config = dict(
    intermediate_size=768,
    vocab_size=2886,
    norm_place='pre',
    init_std_down=0.00737,
    decay_fraction=0.69,
)
MLP neurons of a small language model. Each row is named by its layer, matrix (up: input weights) and neuron, and shows model dimensions 16-143. Each number is 500 + 40 x the weight over its row's rms, rounded and kept within 0 to 999. Numbers have three digits each.
After each neuron's rows, "fires after" lists the tokens most often just before its 100 highest values on Wikipedia text that the model never trained on.

L2.up79:603511550533517442509501488501544524559470485438577504508493445514489437505493468526523541506531458535518494467528432478486469507508538431494506606540479527502585533423496463496499525478522485498507484489539503516572453471434558429424517533577482534475529422516573440499473556467502572474536468495525487480487510443466502475547459505541459530509538601485461484502411421513493492536488
fires after: " N", " A", " S", "N", " U", " O"

L2.up119:550568543454488475476518495515407540418511526521444478414479486497499451478478460485529533504516421435514458493469523540549504511535517488517562468517484536469531514515493513481462473542498525546454609505452524520517465422457555495544569469515500555479503530461472504500483500456448444572477459452541473513456534438487527561533529494536491578516480536507473486512474484529533534514504
fires after: " F", " f", "f", " V", " ind", "F"

L2.up318:514572477412514508539458435465552496442448504486543511489544491519559542509468493483565524517496463474509494441490508517434470490421563484526557498525548524445505512523495450424464539476534536503501496457463566440539422481609537500474509482490490445508492515562482492474527554508536572583428562501491504479519501449532479492530409461520553482436484460533489485494494562462518502497524
fires after: " dec", " c", " C", " g", " et"

L2.up684:536540499538457446527459484566535516515561485511513522548476489414531501472491470418532473470518563458506500539456465431503463466531493523503435490527537535532562465458529520507464526538516573542489586466463433491492513496482500394493431535477490504479447481474561530460509379517527466453543505566451513481492536532462483545474494493513523462547424501528496453511441545493475549526443
fires after: "-", " un", " t", " in", " Un", " w"

L6.up212:457548489494445483518528493511515597604553532498473509488556524457562418505453470500526574526517454576458479552487509523473445435501454490458507453552509539501577470474559550458491455521519464522486545533393476506535521481507486513476564526576427499478464482571524497532536444474504476518441483517496462482515541514510425519501493504458501496514540491464556493536431533544428570574515
fires after: "\n", "ip", "-", " F", " f"

L3.up138:450484586512559471532451518534475433504488576487458547477570574509462504538511502481568491453441489521514525531435466510534479518481509457552520525558569458491557489542501507500477506484541512470575536569495521488513510442488455507486533467506520459432487484476480506388549548519546523513447554510512533573413476527561455442463425487518476490529485470528492521538492534486508551528582
fires after: "===", "==", "\n", " (", " C"

L4.up652:521497528451506566528495475514467459527540560414583506538504555381553536466502507450470463518493529507480467450398519456457403494547483520475520486463583590537485491508516542505452556523464503525537515471517463514454548422510447471494417546526513479482446530454533533572463484553482546453491527553550474522520501537495394473543485464542435582573582495466524465439467449503511515479530
fires after: "\n", " |", "om", " (", "f", " Al"

L3.up348:462442478489484490539477519534470532455461466486502516503565544445530525517424561492515557471522487462521455526405434496434557488426549488487394562528493548485431534472492480459529488566442470476536483517547442585540533496511494545509484494486565559539542501513428556529506555529418480556480504479552493481492472579491490516522542469420457441517466462536498475510494521544574479504429
fires after: " H", "y", " h", "igh", "h"

L3.up340:514437546470552505484511447531425542534474518507564522510453531504451473486511558512474520435504486475492469477528487480580496488476494432539461554527524447484453463462499522574490506490505505490504513550608478517461510497462582516531524435474571579494522538587483489510524499453482503496520474546466573468467480455476474545542510500459471542565519443515551500411524491483456498538590
fires after: "\n", " N", "el", "onom", " Cl"

L2.up17:494372490600553501552476485495482493504490575439498444511446507380531478521444476508530498526556444494515541478493503537559530499513471492491476522507527432472500521458521500532507544484567522567552492476500495472454564445509477486496430448517485546453452421451456517519578476524542473555560448552457556555490466514442532513482420507531487500549577553436504530509554541520518405518507
fires after: "-", " In", " p", " l", " ("

L3.up538:443499450463485533538472428557585508495500516417552457512474493510495462513563449531395467495540511475473521511525539581436520422517500497496477533552581518455488466471523523542527509494460440542471535507523514527542474533495526480451584544500496429533507510492551497506497449411528528458517575496467486493561471535471491495506505497498469449528498460498478503407526471447502493534468
fires after: " =", "w", " profess", " w", " p"

L2.up587:489488585466490532476485523573543427554421563529506450456510463385494532522552463561494446510445516540475522506488462505436474511471485471419497444527536493551470436498475475440549501571609557510521474506492469544534488497461534486464448485416474530507495479543451514511481508494500546598531509474464531493440558500510476536501485497476451529513479527503479426440487541516528501429496
fires after: " a", " an", " A", " Lu", " un"

L2.up508:525494553585517532430480421480512453487502523549511434496526480501422461511507555462505560536548548452500516486491437462537494475574510511543489523554544495455532481523558468517523524483462503524462496478482541490529475527556448561526473474521502478469500514480562544475516442541530461498439467506499558462513493524377550569497440471458502529488495515454461498458535506562488579496599
fires after: " K", "ang", "k", "eb", " You"

L3.up540:568560494451570500487517538504488515539500550487469440524487513466500484469475492508540521644505534442580510497459497404466436485464507509555486525590479525468469481505530514541457462519533558561568460474503539488438489522499484452497529492484511429531469482485437542592434526427462512548516462534498494530500476546504491463556490505495461428520507478512466606489500541468493523431463
fires after: " in", "In", " the", " In", "D"

L2.up182:472536486444581537529528568503530477530433574485498486451457506479453511451505426444523535537573450460593461525492478485528579511470529515561537504507544516539486546550511580538465449472468498530558546410479412505431545481505451473519461468507505421487531541524511549449467594507471497457498438518516509490501508480469472496477487543551513522506483543554463532517468493550552484519543
fires after: "-", " mult", " (", " import", " d"

L6.up425:548510485512501505488549502542469505524506457508517508551517478612628532509429550520489522487556516536511495514478459496608476439519467543500476497435529530491442554506559467521475484549530531488483471492499493527446510414509503425455573517474516499441494507415474445517497447593461539495502487517509463438541475476487550460538539507444475385523498526538507516463481489496510434471528
fires after: ",", " was", " is", " are", " were"

L4.up153:444613546465539567537526444473563473510433488537555505469517528444478477538579486463568439520516537563505520506488512482482555532472506517469562495510547493465531533426445443568430463521593494499415494507492485535433442455481466521451529498487456518487462507483459509453513490559455512536450481437549512467493476485538492505452520481538460451529470531528583457538537542458481524541491
fires after: " C", " c", "c", "p", ",", " B"

L2.up143:517438491527522527537503442553507492521482453508553513471539532496469480541547588526473555513551481520532505499434505503503454512479439546579509483507531557457486500449531502507456480572499509506495525438566464486447508467508479526447554528471432503455449516501503598489463510566460486512503482473496472518440505472484523559489510516515483537496422567507468521496505486516524507522521
fires after: ".", ",", " is", "See", " and"

L4.up588:511489517462512483514521463572518571505531470506480419512560503489553557533463522546514502520645581514462538477494521485469501441534456425503470490554508437503510497549449548530457451519500479573463571458485500476502493428451497545561512521473505498474536505516490470443561470458462523575455477473518454522481552511566504482522537519541509562516473488531480459458462502518425434473476
fires after: " f", " F", " bre", " com", " W", " ent"

L6.up496:578492502538558522482489546494512429470481513454444478483488499479466545490459503508432516509554436526444475439493445472475480515536515531518531509534480543482454461489449460595448456518474473521458484508550547454500427504511508542468558503516467507430471516410533455495538526520580585534567456448481579528520479513503458523595442519443507504516490553493497430508520518471565493570477
fires after: "\n", "|", " |", " was", " be"

L4.up503:545534495538551582497464536571499494574513528519507490542521539513489505467457546467508560457504498575503499498439507471519399528500517528461486494455491501546534461410532460478499490488563526500501463409609556502467499468555488500442340530507530521502544504448489521564528478484523482528490461524538497539488548509518449437530515469493455468512542531469448533447460507488445496517429
fires after: " the", " sign", " o", " in", " I"

L2.up442:524463599477498474508497569580452472526452561546529419500518493493476502443496533545485492482545609467515523488471480551517547534486533545430490495536489516499543457566495548483502483506530454471540496520498524505528562535455496445530532495484460467497464544523488525422483488498485506583411536475556534461556541411558478517466558470487508536516477430459457494484381488476562555450569
fires after: " a", " cons", " ex", "thlet", "er", " \""

L8.up628:587504501461552424472528456453600419513477504490465437517486559520485481510456481495527508471513514511465465591486469550480488527485509465543452533602504496470477491458503492462485484478480511468468482481505512507490540546555505497542464377473461490512489453556437480537440479446471526521520521495540533476484520451531501546606472496501520548483549572530512496526425475525488499500576
fires after: " T", " S", " with", " South", " A", " N"

L4.up202:471468547491521491467509468553486514488519546447547493502500593456539505510491461436483526478590465515540520492559506543451536561539499510445461494523522520405492454466480476497466475487577557553486508466511534474557526423477451479554505517533552435447447521498500500459472508584544505426475470487482486461540531439468516543482477472570514524576487488530504508460578482450473544475531
fires after: "\n", " str", "ist"

L6.up107:600474516525538472492479541550518475570539529458507510490484480484434498477492492440519509567530528509583545508459509525485511553558570469543575496497585548494514507468520545541457530468571505558529488492483524443552526452499456517509496491489460483464459540430519474461526558582505529381482425484594527485479466520503501400516509563532486477532546493493437456495482493462534521556427
fires after: "\n", " \"", " pl"

L8.up140:496495490489490474556474490518551532519461470456442506556447546498459555475557455516499502494539503454517494433473421493513566515615498507500440486453524519575543435420468501520500437468497522516540621465438467535439514536515495490496534530507466507510556441525559529494513444450484526498533506460536485514532570546574471467495479538525465478466512511478592483506467513497461482461524
fires after: " ", "|", "-", "\n", " ("

L6.up470:522546532503547424393484542486490499508523520470536490523452505520410480493493458535491459474506530488544520500435476556570541553436500465529505478546521510503514518458520500393440465498522485535492590463478529445495507512464508419485506438526510429530539463500504494537527494563461465468502447495472437426586543487524442484547525484494493506463528547460496495474537425447457558541503
fires after: "\n"

L6.up723:488500493437553488574625492549528482517542491520511547489493516466577431515495488473530425493499524574521495520474539526511487485542513481462403467546531542540443467516547497537493475496454541501504502542455468430447540408505407531545451554504526507490458504473518516478494564413533467533500487561474498462544498516507465456513493463449538437503521485558489490507446482570525529491478
fires after: " 1", " w", " W", " 3", " 2", " in"

L3.up6:571476523494437471529506440509445412534517487487526473462478542486465496510567578500517520473450536503487482456456483486499560510514545494521507488511542498536467553485436498466497601457536522522546515458491487455537465524515537547485447568489497395454554484534529572500518483581457429508469522507495531528382488523504485518541499464488459466497492432554422520533553594389528499495479
fires after: " H", " h", " c", " C", " t", "at"

L4.up579:482574493493480434562438502478515498489436461530484516520482486476506548439549527550521558521503484479513568490455414515561443528512492500494559500458576446531549487515513563444480498459585604470479573470529496510506523595504488528526475452492528554470473483519475542542463477501481467528476424521530506467536462541440517496493525508486500522535492506550508466549473529448450445507483
fires after: " H", " E", " un", "-", " Con", " \""

L3.up457:529554454457515503555467552460473471537471515572442553448503518553499475524537550450492542501515521479496470496497548451450507523493575474442481500489468559447443463489537511546516555547516464550525476437521489478460522419522511535536430461463447531489502509513378513503529486460498515503443503483464445506515512623502484479509479513513507438513425520490489504532479533461523484474504
fires after: " s", "af", " H", " f", "h", " Af"

L3.up118:578457511446418507522477544581485547554455469461474484463578509504460517483555422484431516574519504534509437486509519468508586420482544509491534493579526561461442516455556439514490484431549536472510499522425479476502521495556510528445507465561563465507531523495485504486487477468589538521492578505568515464473515554515444515419522498567467533541464430478499549449512488414537492491528
fires after: " (", "-", " \"", " w", "w", "f"

L3.up558:527522534543529507496533535499460490556502488530581555500461464459506556494489492408453426475569470571468471489495574557497523557513508401516533462498524435465453506500500533544492477492499502499569545491499504460463522487506474483468465474419399529484477546488472445587521512468552540521501482525504542494490517536553501485510464535525455555553429520511534474555479443481474510534536
fires after: " de", "ut", " F", " ass", " Se", " fl"

L3.up220:418538512510522525512533549500529564535460505483497538453582495510472525478548530475586515453527543444518483440501451488521587435508505496528571514481513563453477572553466495422549525435517497440509466470447486563494507470493447587557556516546506421495486497481515496470511517541526410570458481412488482475452552562476506486512472502499458504482467476473485466482484603521445521492418
fires after: " th", "h", "th", " month", "f", " Th"

L4.up533:521517470523526538572497536545489453466515559535467492441428568444494450424505539521394553454496568506494485515495479456518559544530544429496506541487553505502530478452518472551501501468474538481528568409503483473476470462496483487490491464519438561487503440460542516518510589534479464488555477577436519525496550546485518546544517495503502419499539547496549519479490513418490408492541
fires after: " s", "-", " D", " \"", " (", " d"

L2.up685:447379548493592512473566538524429555479477546482510508565558503461488476457501521467398428569502480479539518504507518467485425526522507476467538467494518505470463463534508450502508438448461477476514560517498462506549531507546519451533592492518438566486463552544471504509500539441474429513497532514510507500545462562548516546579452489518509503534491451529455488476501506496533526492555
fires after: "\n", " =", "-", "el"

L2.up199:484505538481539517578462558513457494491543505438449515536479547588517526526482479517509532505563417450574549504448529501515536429464543480537520498496528465528511510495493557533487474516556574511524488521465551489525588458553421595439498389532444483472492490478483503454480485505462503545478454552554476514482526465456528529512492520510488404454414452469455507483535530499555509406509
fires after: ".", "/", "-", "S", "0"

L4.up197:449579492443555549495468481466428474491487543512423490594579521503513514512541442530463480500578524480396459480476522612488522459518472487476472503573520524511396471480506515474500521509440551505462536516480429511494482547475499527596496454490441465519496473548494454470502481497518492536443482518496451511495517571485473546456464561484496509527514461457443550533521478556484496487505
fires after: " f", " G", " F", "G", " H"